From a checkpoint of a small transformer trained on Wikipedia: a variant of Adam for these matrices.
MLP neurons of a small language model. Each row is named by its layer, matrix (up: input weights; down: output weights) and neuron, and shows model dimensions 128-255. Each number is 500 + 40 x the weight over its row's rms, rounded and kept within 0 to 999. Numbers have three digits each.
A block is one neuron, or neurons of one layer that tend to fire together. After each block is what it responds to, as a language model described it from the Wikipedia text at the highest values.

L8.up211:502516490520444456546573476504488534487489503526470515541477570541487541497390500477490471507533529526518464511464419521531470446555492440543520536541541479483461561511468453516587439513495450515521518475446454432541573459560491455506456497472468491597506536514507599418446526395510493432503552490519485613449528460511478510550484519510457505524494474562479535488496527469482523477513
L8.down211:581475511537502499533531426466502564471539465589497531473508530484539500507575479405493488512497523454545475464459462484492393474428483549475453455561540565478424544509520579525523527551465547486529406517533465516487491540535499519453513492530553445531452399504459520457504435543504553455444491532482521561479474538521450550502501517525423535541515483541518538565511533501487522494436
Incomplete word fragments. Word pieces awaiting a suffix, such as U in UTC, U19 or Urodela, and stems like rect, vent, international; also possessive its.

L8.up984:498544541452589488484504512517526481508444524481536509536509448484491466512502620474497538507482480579459485499523557488492506490532527425542496453466460568449501454453536611474537555480487531540471485538502463490481485513535507500468446502479433440494497486474529492489486480530494476444488508417487490550399520479477456492542494492456470502513422545500505462482440471472484536514430
L8.down984:478523507464524469575489567520486459507446493498475483457499485575475489486495486526487461585521482534451458490529490494500523524528492558527516483583505506554459441443501490457501447547495518514481529539489569471523423606465452491486521503474441508416452492528509495503494505479504440444436505500554513520448495511470486491520476528540528451551487585424462472446469488575534500495436
Section heading closers. Closing equals signs (==, ===) ending wiki section headings like Early life, Geography, Career; also closing parentheses or plural -s ending dates, as in "1834)" and "mid-1950s".

L8.up1015:492515505497568532501514502567394507478494462508469558520555480536409526448504450481501572538583520455481517501410595487547473485520467474498466531503534505504506504508520519442508552507491505483467545498517523549545451446522463504621438567468495514495460514586535544490498510532457464417518483509492439529538503494528524458541503495564428539528503506481442507544459511464522533416534
L8.down1015:535525535478522531524524477517448515443556495494504580462507470563468519526482445510483554486504545468497563446461548575555490480420476520532477492475496525491461509478507499469437551545475525584514523501458477481471523472510406540549422507516428483442461556562528543484439438513454443465510538510460432496550492482489463426548517468577527534557530510399440485552391480475512533488498
Units in statistical tables. Unit and mid-word tokens inside census, climate and election statistics, such as km in km2, mm, sq, %, g and table pipes.

L12.up172:483512456534534527474463464518461472506528464475445480510507481535468463501490610425513612509464513484472516496510523480512519450515433473524509507490498557505478509479487517518507486528550474473409496515474544498482474514474456487590456560538532513558494477441478472572567488477515533464573532630477494527535520501540514472519500486488523443429545447506512502481493490552479489474488
L12.down172:456517490483532502596525553483515521525537542429477480482485461489496536501480499463521451472485520557496560476475472501488548523568563546406526485548519474520519558519466486516517502418495420521507485520536486523502480531519441515508549548494496477488476454566478531481501554539505475510500511467427515440462546501584498491535495460481467579503530516487455546463560574454546456569454
L12.up342:443422554468447451539526498424463502489542519450493504454457475532518550525542511387472504495440502477572525593493562508421508527534443501492431516514499549501501436471457521461424490495556424534494521469509499518435456510461470446563490424506587542446477486489435503449510505441503539488567506592460557465532513578558471454520519468515479569547526453508488484493521526515511497455498
L12.down342:490540452489506501453494467510486505591459505539529482524542482494530512480547600526583484542503467482389528550496551462474565569479489441538525582543471416439524559534509485515556533470580478511482530490526544440538467419573453479511585469448502466489474490419557473505466605498503463518513464483509494490503496474500549564538520543527511496572522482521457483446513509563514481354498
L12.up893:494484529524484518421523520481505540460500476467480496441498451402507464484562547451502462469544483526445460471435502450485500471557494492523451482497507532474526522490523498559491498507516497528529578498474508475455508423502433446592479501448496479477512561481509496476545491546503432420490572579520574439511495588511505476516510469539494508515450429626447504580487492483464524512529
L12.down893:417496483535584435492446444510481442482441527540521513488508439561521484569461465510533449469618562434491537507533466468486566524480540586486477503450516435504477602436508517517434575526547457500558495532532518440526491555391446538466478538448440501502478512501524561491533486465599536400534524501564511477591538476534512481439518529514473452519517452542544507543424422444470522482473
L12.up1099:454522510554474471398493516504504511481540486436472547484552465503450579472487503432475532438517504508543468500474525437511533442549450470533477485563505532474465514497523567499485513502554467451489543489563522458466446475493490460568456495538548482523499541471530487484539489561475511468448529563472534499500489524503475460500497535466488465465471441570387480546529454518492490496489
L12.down1099:477544483567544423506493477525509531486493519442498451484469502484486523567520557550490527445529464520518468475485478472453575513515492554494505469496491528521520532481531505552455559439529485536478497442372535544442517487405478552578483532486444397515507478505497513520498552498459463414545471509496544448479488495494549459453481519524528559533479487502471440467508501505526562507490
Bare infinitive verb pieces. Word pieces inside or starting a base-form verb right after to, would, can, not or must, e.g. ac-ce-pt, eli-min-ate, rep-ly.

L3.up162:430513441452520509492493507539560537425520508556531497544491601518536508498428537520505555485551465520477458519508426510496571545484478460550461436496472520506503548527443502526531545432512454563529511481421589556535587514448491510551441478492516500545543462504483468431499491468446513459512535534504535574472516515455475463495525478455541530499497535548447552507493548502497548519507
L3.down162:550435474551504495482500542535471505488429437555519534562470566470579527515484495473523519559553501530541461484490415509454598479450607505492497480533569471506572561538449505517482508496535491552603491481528497473611520469488471490591427485513475513491456513531499497425461434483533554442544524589464546490499492438547470500528516525527555538539454471571466399518589484562508551502494
L3.up648:518509463429429467500543506492465520506442503583523467463498515429458457522520476539461573538522529471516451473408454488519565541569486487568512471570467535468507522486477498482572444557524468500525424472489467503476465446466523526462559491464540487580505477546520513499498440457396512405481487487530481602463576457472539445515516517532498476550549459515525494504535517508561450495531
L3.down648:536533537536448485528482512570502556445445511573517499546581448511419491473499485398487541467492456505620507505465529472508420485468513518469483451495593555467512536484478557415434489550516562548515493516500443484617499439547522462548458539482474499469486551519544551478414529551572488443455515601485459478540558463551526450586455444483546542496599565545483481458549530535527494497526
L3.up931:481492475476467499517488532517493437442531522491487528487509482523486488549526480493498587445492489483440511485486510479542515555547491510503461516458503556510484566507572488549607558458489507490516496532506477534543542506468491446473551458537525491553516540505464496490519464401471472475500600529504504504483513555549499504509478490553513541445438484629486465395529502520532497479603
L3.down931:508530542495528515433507486479445487485541550482533479504523490463493547568482497491537510460410529481508499452527512560510502521494504480506568453506471435506434547480515423544496527448453448521504489437429459458466508524539533426496563482472509522500482506523430531398522498483555573497547534537529494524532439519535443507532536483464535476506530556419550388516485452484471428541551
L3.up1424:555456460507516567521486453518538502461489513527532524481523505501535545538507489473514429463440504445490511460485578489562488579538494486551498444532456552500507536480463522491493530496518480546478533534553496463553519423430455467485485449486498536546532422538420535469478464457425516422545540506488460510466514472497492481564535489457554512528460522526475468456518546510512516472582
L3.down1424:511536516560501456487463552558474500476492455513539468489502481525561565471473479459506513438450481513508438402503572465505481498493453485476529547480483526453545563534521488537490508508424557462543546452479479540524463495493467513497437489501483506560508482515470468430478489520483474500609586445517526493451466442524507496609524520511562513521501513508575574482538459513504515567530
Possessive determiners, number continuations. Possessive determiners (their, its, his) before a noun, such as organized their school districts, and digit pieces continuing large numbers, such as 40,000 or 1.065.

L3.up115:529461476514537546472487451457493528371502510527486561504528488566465543520536476473551514487463472477548491534465469529544513512502483486486540543553425511554528518480521505550498542441488511605490519513529449514473446530467478569558457530466489493507488450500443440477481460500371469483492519504413483543483512525505505488512445508608518502578463510481481499480457488495487551510506
L3.down115:476478533561461497545528435475538515594532493468433479479504524529521397536489535506500493544486526441458488471484475577513549488474558517485570521508527562531495537477424545474477502519520428414541490506536428460502515517508535449579452549442491494503492445516481556593525516430501516530496477446492491465538492480533494470532504528468485524488468454527494495506491497518516457549538
L3.up226:541455484463489517515545544465549472483482514463490526506484557504447552490604476515468518532513571509503501407440480462513499457518496385535573528515436497575507496531547451538504439509479509548526482553510502499413494504577472528503464497491442516517480472543515485558538536543423525457487498508493415518486497467476535532565484475500484527559473531486465501466491482531490523468469
L3.down226:437548484537564537467476480606552432472505514542452455509534440537564561490480454532517478548491450524534552514450482524470536537459463501467461480547504562514409533509509503479507531531494473503530509472575487471565521484402547541542560532527543502472530525501510486444456474510459553523567478520486476454447548533490585443508586488480502521461510521544490520491576444432447416514531
L3.up356:517536464500457536488521482539421509489517488479502599524509413515524527524556490520553535451520454454550481462437539483531462479514518501528480549457451517507516492519504526517493485472493505583543437482584444497531465466487394498580471499468465452482439489570528571507470444514375507384493551558446498569468535483513456460553476499539446492525469447498453472545491435527514542466571
L3.down356:565525454483527494560552532510469491461595501494532555484560515501480525443557465542493491531438496497514480458509486563518494404491459559526434503478513467497527459479473549592407541497458522492499478505514481551502515499467536540558486543487453476506443528519549545480472508480489471505549537512460405526558488520543459494436425521547508526524489486417560453475395470481485547478422
L3.up1169:524479496499537572546488552408518489496541479526510582483507539540516535480473472454565514445429476463480536486530489550478481537501496452522583462527410507498520514492490446528461514522539491587500453501560459392496539478518517484450442471465462482541481477466429532471438458532387440432491604457544531505430534521470489533530508467560564567544481472518470518514485529491437536416495
L3.down1169:436547478485492516501501531527453552435493452499460487430467476522532454501544566536493530581468538489456507467533452479456493465526472475481537507583520526516528528566465456450491425473453503464463563430567496457465549570519458561538477499429496555507534503492561471517534492538486491423512450538504464554511466496539464449514582422496494518549394511530487538483555508482486455520475
Predictable word completions. Highly predictable tokens: the letter m mid-word (Muslim, demolition, whom) and prepositions completing set phrases like "According to", "caused by", "killed in".

L12.up296:457479541476501436526534610501567498517503496414487544483514487464451489526544455540569550418519515562540493504470469495461553520485471475521420508518572507523511516512505526517513447461501525540457524473574469483506472531507488540510454592513497490516462466526463550517467490540460465506547500466522517485480484454566404469495435514524461521492504470497524456469445477502434531470532
L12.down296:533501430456509502443441578520439462500494545562405534544549479543540575538459508426440481555567496508503478433482502521491499520522586450484513553452546526455438476443436489516474556548442500469489504505531542496482520506532416406464522507432491538467528552483479448489508535477504490536496546530464448505556465453491513501508522440466480505388451540442463463529450552549560486516503
L12.up366:464496492555510530562460515483624461474469492524527560511550477464534522586503534472469469516477490429472530446512436468515547524439504452544464468547437535526486579447489467573568475474503555605499441468585494435506511520466494463523479496504413520576436563559526508454475498508480511476574485472533551511460584461504480435500451465542494523404480498550493471454451465477436480426494
L12.down366:548444492428496551532492504511500491548514542455513543564445459453567521527498488548476499518532602532512476442504392487501492534525525598493539552438506517441532502474488447454514591467555533520471437445498527493505489550471523520525505486460540450536515576452521500432501569555520477488502446543516483490452452529442488523517555476475545577464462507528469515554503512509548445506569
L12.up1223:517432462529520474563505539453536470520439533515540499446502486446521441421449528503521573499520484519489489527518466501482574487461504494511474516578532471498482504541509446566557425546486459466408509421651504492465494526478494517567427499509510506491516495510520441502508564491418490462481453488566497464458568456476480520477453494573486516547465515503525496560465502522463507525522
L12.down1223:534573497464498474525496560528467602522494489498484522542509495448396535516487477466472438542536518441531463508543445515527404516504507514426568482454538501550504520566439598455487556464536529441477524481456453516544456470520496443455557529471556501571521471541483510487427498505480491527511471573506468541511484555473472526516509515498487533465489558516489492467587461499562442556567
L12.up1399:531516571525534458529535538396500452519516453536486515453500489419472502515528524528458510525489480544453529484534524498545505518525515534488497479503548555543467491548547424514488470472471538515497506519545507507496491578511439511523506405475488502493539478566553490483443468462478489463429421531455495526547585444482480433450431431431515518424500500509511560520486542524462516439446
L12.down1399:606578483544457555479484493511494557537515544465444506457590532501453545455441464493487506521537499485500489464533550519545537498455494409457527507481502463470479525391521552484503506518467463508535521543461494503446495447445468535561541434523515465497460457498483517527525527411455474504498572489579579524535447504479533468458499507532462477494516524494523484484509504501501432493607
Mid-word fragments, possessive pronouns. Early pieces inside split words (Cro-atia, Slo-venian, ass-o-ciated, unas-s-isted), "of" in "As of", and their/his/her, including in heritage and adhere.

L12.up310:505549482506567557559529464437408494417495474524522612540530438505485484497497484506512441481407468548422504530489489503489493464478479469439485492425537622561520546560446443520512463460507481483520505517495515436437459450490476515556534528512479533569530515527500446541521509521501482530483437437539482533466558488434484461466488456575538541550518443513510558491475580485490427418494
L12.down310:447555512450466498586519443535509415479491430545463459499529521526553394509567585501494520476468470496479539465493526475515486532432555529504507507490537498437473486428549567536555584465572590477470520484528543502534519567540502437440502515512482483567496490449533449550439518482544480401499525461437506483479517595572515532454489469473594526522608483449473520484521445546508502431474
L12.up414:565581444523567534533475518506548547463454475594556530492488537517402524534482463489488504490527460460464507462459516484515492491509475519499482526525482502586526472480471434507534470482488523517531568502509526505463441477455499455511450552529507579521480423569436549457453421486504430493486582485476508580448488524497444538478507480574469549471530504503464476423487454512496515457523
L12.down414:532481431495430508498508566487463459492567494541517537528514494496494432516551524460448500513511492520589522530516510365471546498409563517510488608507510520473438464512541521443426440499517498457517482451524524466462535578532437478464603551537413446484477443485459441490550477520467498461538561510553490532519581537467517523513521510534576468491463474517449458497473515469515484463587
L12.up481:442531546415612526597467500497517492552365427536523579409492434510490542482579456504524448447464523517491519465517516460526475534436464510541454482556566545591492530514581551511501523486439522493425550486609478468500443516490571451530460527464477512491506484527496488561512470509487521483512489428501503509496539489466529442500485456535468505506505471517455550493474494488524516501483
L12.down481:509524472447503490479445436527498486475542525576476449582482545464501400458486480504476493463511462502550534469532542520527486541481554543462534528518540512472503433514474506504431504411481509434504473425508525550358470490490563509493578533519475495495441471510494507493501488466525466571505495566436490470558491463516600550521476543526499452504458557494483568463560516535511441495504
L12.up1391:475511478438557535558494490529443508495522523527468534527466498509518524507501467525541513448512433468560474458553521502529416502529465475449560496496512472482491640509509451518541555463523510544536466587487500436474505508468532478547432502501479493485525448627532542481484537493469447471492470530465447527466486493461552514507480504472497512506452465573496579431419494525519525443604
L12.down1391:569424484432542546553459499569464496441458463501538512549497495487491482487504435508483526473514545453574527516511511510459521474469515456478472514489512471515479570506451458492481535509488538552473532491509498505543471505491434511507506519488523491511489476536476502408520467600491470465588511500488544489504501541509541497499427503467460471506557475528534554380478608481458452453531
Unit-abbreviation fragments. Word-piece tokens inside measurement unit abbreviations in infobox stats, such as k-m in km², s-q mi, m/s, lb; weaker on mid-word pieces of ordinary words (re-ci-pient).

L8.up626:502466477469565480533518506466537537415499503567505516488532500468483549559457537493506466520526494478566501497494561555540513468523488531436488454480504477503557528467460512506480492499550484567463533504493468449477478482475447430470460492517545556524524527482512523427515452447497506471455517469481512490471525499529485465486454514566509482467465544504499536480446509542448505495525
L8.down626:499489463500422446496490437480522421481496514467604530526516494437479497544448475473460451475516470495423497434562485498502466522498501444588543525445516480532429482464482491522420533462447497441515557548520467498509477513464512587469494481526464471553468471429493440540479472490523517460604453521510526481557451505470597475531522456539530506444526499473498553522500488504515417553503
Mid-word fragments, structured text. Short word-internal pieces such as gu, am, mi, th inside words (Miguel, language, gamma, Family), plus digits and line breaks in tables, coordinates and infobox lists.

L12.up56:527550561511612408552509552500522530544522467549500458527455483454437466510556463463534485509483498468478497543489520466516573528590424500531558477507452574475407522499564502551531484515483476593473473507525428468426477518524490515462498445478416541476485489447466533443470442533540443460566482504479533499482513467475461560541525468426484539503395520515504464558483474552518529446548
L12.down56:508472571544512495444500497528463494463539444406506396591550473555456471500554523543475556507478531567495541510424501528468453430525510580530543494488505540494496528458478475476502470540447559521487487497511441503502473519492478526489515545476496506560509555457568515479518471555456465551481428446596521443456530551462551560582500482493634539441552545511466467480468556509473512492499
L12.up93:539486517456497432464587513548468471617518508505534462499475476461429495491423527476477476501522459530509444453428422435445532538493464482506482558504509514516443559498512469546545423506475520554480509477509559547523506560538531474540494491476482470506483527478383525461486491495525502477501498495489500500363546473532488548540422490503485585439529499531487596437506485458519530499505
L12.down93:483534408529481512522465538539562511415445397492455498475516524455557504503564528512482542557550538427472501555521474474464489469545430515452500550528545492422458516451517419443460520522511488530527471551442453546530541455539486585465448515548529490517524567481568481481514510460517447441425525504504519498555521440508518503551486514477483492542464566493497485556425523464479505488513
L12.up282:499508489500565562470456476561472412428450549493455463569441463501446516468508523536541568508495428555512444567536567468520537518526506530441537499527520574510433444489478489442537463465537509495469419506499469496490419555435460552528489419431481466504447459518541509568531414460550542526485500498464425523474445533471591507486521510492488458541498490514487467526471461501505466429532
L12.down282:481556477516449493480480526527499485478524475502568471492552557481521508441528449524495514533457495559500487473523448432456451505471487486484493558543544531504441552513443500535526433523468565484533559532566480546537534474490492517443563491441477455461568510542480475531447509512511492498518501438437500463486463525502431490507447544536498466502525516475560540452497504481519441575478
L12.up673:537523476470554509434513561452494525505424499514511491513502491462441473590499524476500508416480495443465507510494436470514484522532403502492547480508473511575452514477447467535492428489467480588405563525481472432490594521455568458494443510515498495560495447491522526451492553499526535446515487453507455498496596417493466517568513513511445511523439528471560516554498474547460515536510
L12.down673:481544467432533482549474511554460495495568545523499483510502471501589531529522497521482527449483529442529574412536481525473489512466498544509429543498453472464521498589480457515554511474460504528579420482473500530511506548472517533548491478496497540514544455505411487486479432512454559468515557518540481592518477504492539496517427469532518506458569491429485481517520485530519417496502
Wiki heading closing marks. Closing equals signs (==, ===, ====) ending Wikipedia section headings, as in ==History==, ===Controversy===, ==Plot==; occasionally mid-word fragments.

L3.up470:543498402503479513566487520471623482479505467493474450471509457551518509468461483505455498462498460507498556508486506388515520543503448518524579494515457521501456441479475483419575508532506487546439558502554516543506552465526495518515453523471445481496464486479527570470413477449465536396556461488517488491463553480453523503489472482572468516466488593488467504532408487525504481507513
L3.down470:480472504540475428545514534431456483518496435526523551583546524494462492461588538483576556524529504522504538505534474446455588552465505540489457549436436512518640497436506438463497467530508426478439542556502452493467581509534484517515446537543479573503529503424491552484448459456503484440466552512523506499494505499488580494443528487433478543504510443555457544476540445500485406535496
L3.up554:433481563403442530491513465515551482489476546488508444536480418484491407446475493491517474461467515463524605542481541500437562535522494542488512486511466487551410531453480482438567484548551463480439414477441469481473573465496513478474517512404495484468497481452459534488500476489475546451478481569520514502495450452498447503543533494572533571441499491465506488506488472511490469488492
L3.down554:501516504454511497545548498515505523439527495489535544580566505428498491535433466484523506454441502481543531508467452489470497478512589461467439495553418436472421529497477463512522418450565460468539483468512524469513459530459480495512512499509468612449578513441496528453452580494614481492501516489480499460572487499463478517521440523473500452510504526474505566492534479440461443468451
L3.up969:566482448510479501505499442519513453518438481498541495540503574515492410452464482488452507484435457462531541488508628457565460513503546556512456510496450483473461494415460503514543510496482478563390498519488539516508501516526477489513490510445451509569505524462493497497544508485506505512509497520440464504483479438589489509456557437516537510500432576504466493480452468543528496542530
L3.down969:416482536551579485524521542506504419509507542446508468496542494452518586519528547485529500526508521564533496537483413537501481469496485464486565436495475535542499436526544483494469445441501476430510553579528523409417504541478530478496472477495518495500462485454462510471486476554453523518454456362579490515477493510438600527475509532417493489519537457447577517529539572492449495508529
L3.up1100:442418521510436511575522468531466500476475496506487466474516458482510410513567480503519489545463507499479491545489538418515507568562541494535492515488432540475497540423558478495524560436490474492410471490481502530457585546478460473500454547432456538503410430470541559524565465520511576487535516510461528529451477486477533541473534490470526480465482503563482480472475480575498512501537
L3.down1100:479469531487549432524549472482504474555538461540530608568560479459476469507517484523528507431477504541487453478428454502481531496531484436419541522473466572544539538525452454535507445531459556482538477463529541500505485492474481451376556477437517447508440481494489545469494444535504529482537496436541500528437469533522484457583574526518539463526554538484462501475554501469457523552508
Biography section header ends. Closing == marks and line breaks ending section headings in biographies, like Club career ==, Early life ==, Personal life ==; also sentence-final periods before headings.

L3.up126:507509468463518477505553528523492508564446537521460510471538505477539458516555519514452601471580548422456509477505442477479528528512512588558482519483464498496420503471523600432484454476518494475511475504561401560524558555529508523506544489373428540432410489514427571515493502433461591528520487551506481540513558493492488537563463504542528483461548550548487505536475444580493493492569
L3.down126:428491504459521488528483493545528544503506467511445479563507451511450508505526533541485555466471563435484461525572532465513534433450519600553466563446442553497511494440558541498448530447545528446487410491523505516499558518534587515540487534474500468508498557493432433491586477518549507519420565514475500548517561438497548512551557522468492503454545584514446575511531490556532523499446
L3.up700:485508533484464442530501449471542490482517557513471467474527557509483511507525582503494549439560524486509508512485426524507531521503417489530482546462497505512445515490522482518556437526545401429507535523536483492495494563544478476548513487512503496474484543488528573493533456413552480513559502479577475543548515491444531536453440505465497447469500511570511537551438447538494467493507
L3.down700:437509521496426542525511399484480501472517534476555504461542515532540463527508525525463576478531546484498454480481580519497533576480495496532489571434535516515504523557476473481511500521490567519532458564517520538541568461508514489377495482499481519538487459557506435435510464552550479401501532556503487536418490516528578488545479535469510486514589471504505428574581463454542495464522
L3.up925:486515474537504453500511473504569444531477588562517482547527518513423484506460530506537403473552557473452459498431496544535573554529480506504442537547502537504420484473457522537499496478533448548502472499573444521527453524429481509557478448524465500524493496594508536449494458436498456459503558493494413585475535524481498498492442508469509497515446503530435522487432479500478516492556
L3.down925:472585464492503518454494536437487521503487483505503573525560487544498456492449449433539452501506516463557503535488489499540452480515476539500369520552484482518495517474498491530492518506485438519450531466519509531553483514496534480544476518448446443468507504464519529527490481517530452464495567411510624563527540497474624493539475512526495486511545504518550529506453498429422485483479
L3.up1039:526539533487505534566479478424546478492496496539535541462510524493440501523491516443546490406474387426392520472449467521590561548484465459548437467491436570462457569500534464552485479509542446609474494565503559521522476494483449521528476502494443506464469509446523530468424484510458508493482507495498448552523488472532471520489478443528538471511528432543524537543467468494525514462544
L3.down1039:527542530504528543566475491538530505463511535528523499484546463544481430465466499432482500458489487466536494456587455492495540581493437519464470518501484553546552503611468502518430490541478438505529516515497502563466552577482524526526467426490477599447432520399515478534435488529521464499465457549492536522426535456423479486471577505491452398486516468536543483538562471491487555447492
Mid-word consonant-vowel syllables. Short consonant-plus-vowel word pieces, often word-initial or mid-word, such as ba, gu, hu (Tobago, bassist, inaugural, human); also blank IPA-table cells.

L12.up941:504521436480555500536483490459492457526490494470481504555485434490446517474537525443468614470484462486458557479474535402490496520557474509510477413596516471485528448525464540539525435536547502483488469508594454495530505490534479545524535451519360518511520456535537530479493398517571411504530470546521489472563518544492553482560541507535463552416534476554460496518437492502462423409509
L12.down941:533518487518524504467511501453453477534561441496512527451471577483541540562517467513464473449575497462465521454477447542477525528486551431454499491543449451583494504473496485518471527464472478539500537505503481503500444514542414498467474484468544519491518473552470418435522523552400497531545453480535595490401522527481426529548512454493459643520473556468545562509494495523500533488480
L12.up971:526528455513541521446472549479592530493482537478497541458499516466489492497510544497457543478478501479471483442457538431580478544561518464470487407548436498548476560478482466518457441480559522473523536504457444507517535411548482491494533457500444502567477513436518494557476477524499493491440496480569403533468497550534539507536472500497424517471450497480484451472481514510542489511473
L12.down971:432441475526519434521492521510483558499520481502547489520493517548576494562431459583549495520445547408433454496518537489484500437523481486460540406469565503554472570501487530496509527522552497522526509489439447517525573515476481572540456583480474491509516379515531508566480548482412516476553505538481553479490527436526552509446510533457507480474493486455495565533434559483456420461450
L12.up1112:421509551517495526581439482474530491419540495513524446491542502502443520495532543539547521463563466510471488493520517455588539500443533481479514511509484458529531502477538479478546525470514441547464522470517468510482478529517538486492462472524386487564514564497512487488565498532512545478521431456545435499545514520485534448496422479458466460554488467512507554490395400589474447469471
L12.down1112:450535498479491493457515483569529465517450505484541553519491528546526510464536447383440485496527485420413565460423468497535469513496534573538513508502543515497575537542521504475481494519461479505549457493474436554560558499494515458457508471469551532563486522453489523512522511493580543605526509545556500494505494454538437501483472534581499560516522469516456461482486580514496491490574
L12.up1183:499539520413524462509445528496577462487525474511487528549402524513477480508497497485450560444502469508454555477469508442576534474537522485538514440601538483557512486510469534533430391455512484503471500522496503533520482425575442443490541449449404461514466516539555505438504486406529506495462538519535448514539574422467509484457528460509513514430521482497466504522423482526466536520478
L12.down1183:521416512496543483517520504505570519499580462545465463432499476571520500481492511535453628441558602434440536526474482496497567508446522461495583543488482469544480469346513455521457476429517568461515455491489471445540552496441489497498442500439506523542478546485629445444507525433491484514521470548517493483421501569527482520509503532480494548548556542567488541556452444527500527444541
Mid-word subword fragments. Odd word-internal pieces such as the u in event-u-ally and att-u-de, raw CJK or IPA bytes, and empty table-cell pipes.

L8.up1506:538425488451551559461534446513479529427423524446545530475556554498534493560515554520546522430562557494476523565503593462420480571515513435529487486568527456439471470513507429486449540445519519440515478574474499494433551548513511452565421469517500529518457496541450542463472464512502484501554544505468473487473486483544431461575546497501506531495510527579493387458499485487429482465547
L8.down1506:456570508548467415457549506442501529546519509495486456500464525473506486574516522442514470497432466521514574544457525522445534462507489457464498536528448459447512490514504467493459497494541510549453481466589514514544522445505566532442500524480473502513507489437493452530480476477512511543429528533496504493442537438431476530528483526521497507449477481486461520541432563432492499512509
Mid-name pieces and auxiliaries. Fires on two groups: inner pieces of split names (ran in Curran, ish in Krishna) and auxiliaries or verbs right after a subject (were, been, met, 's).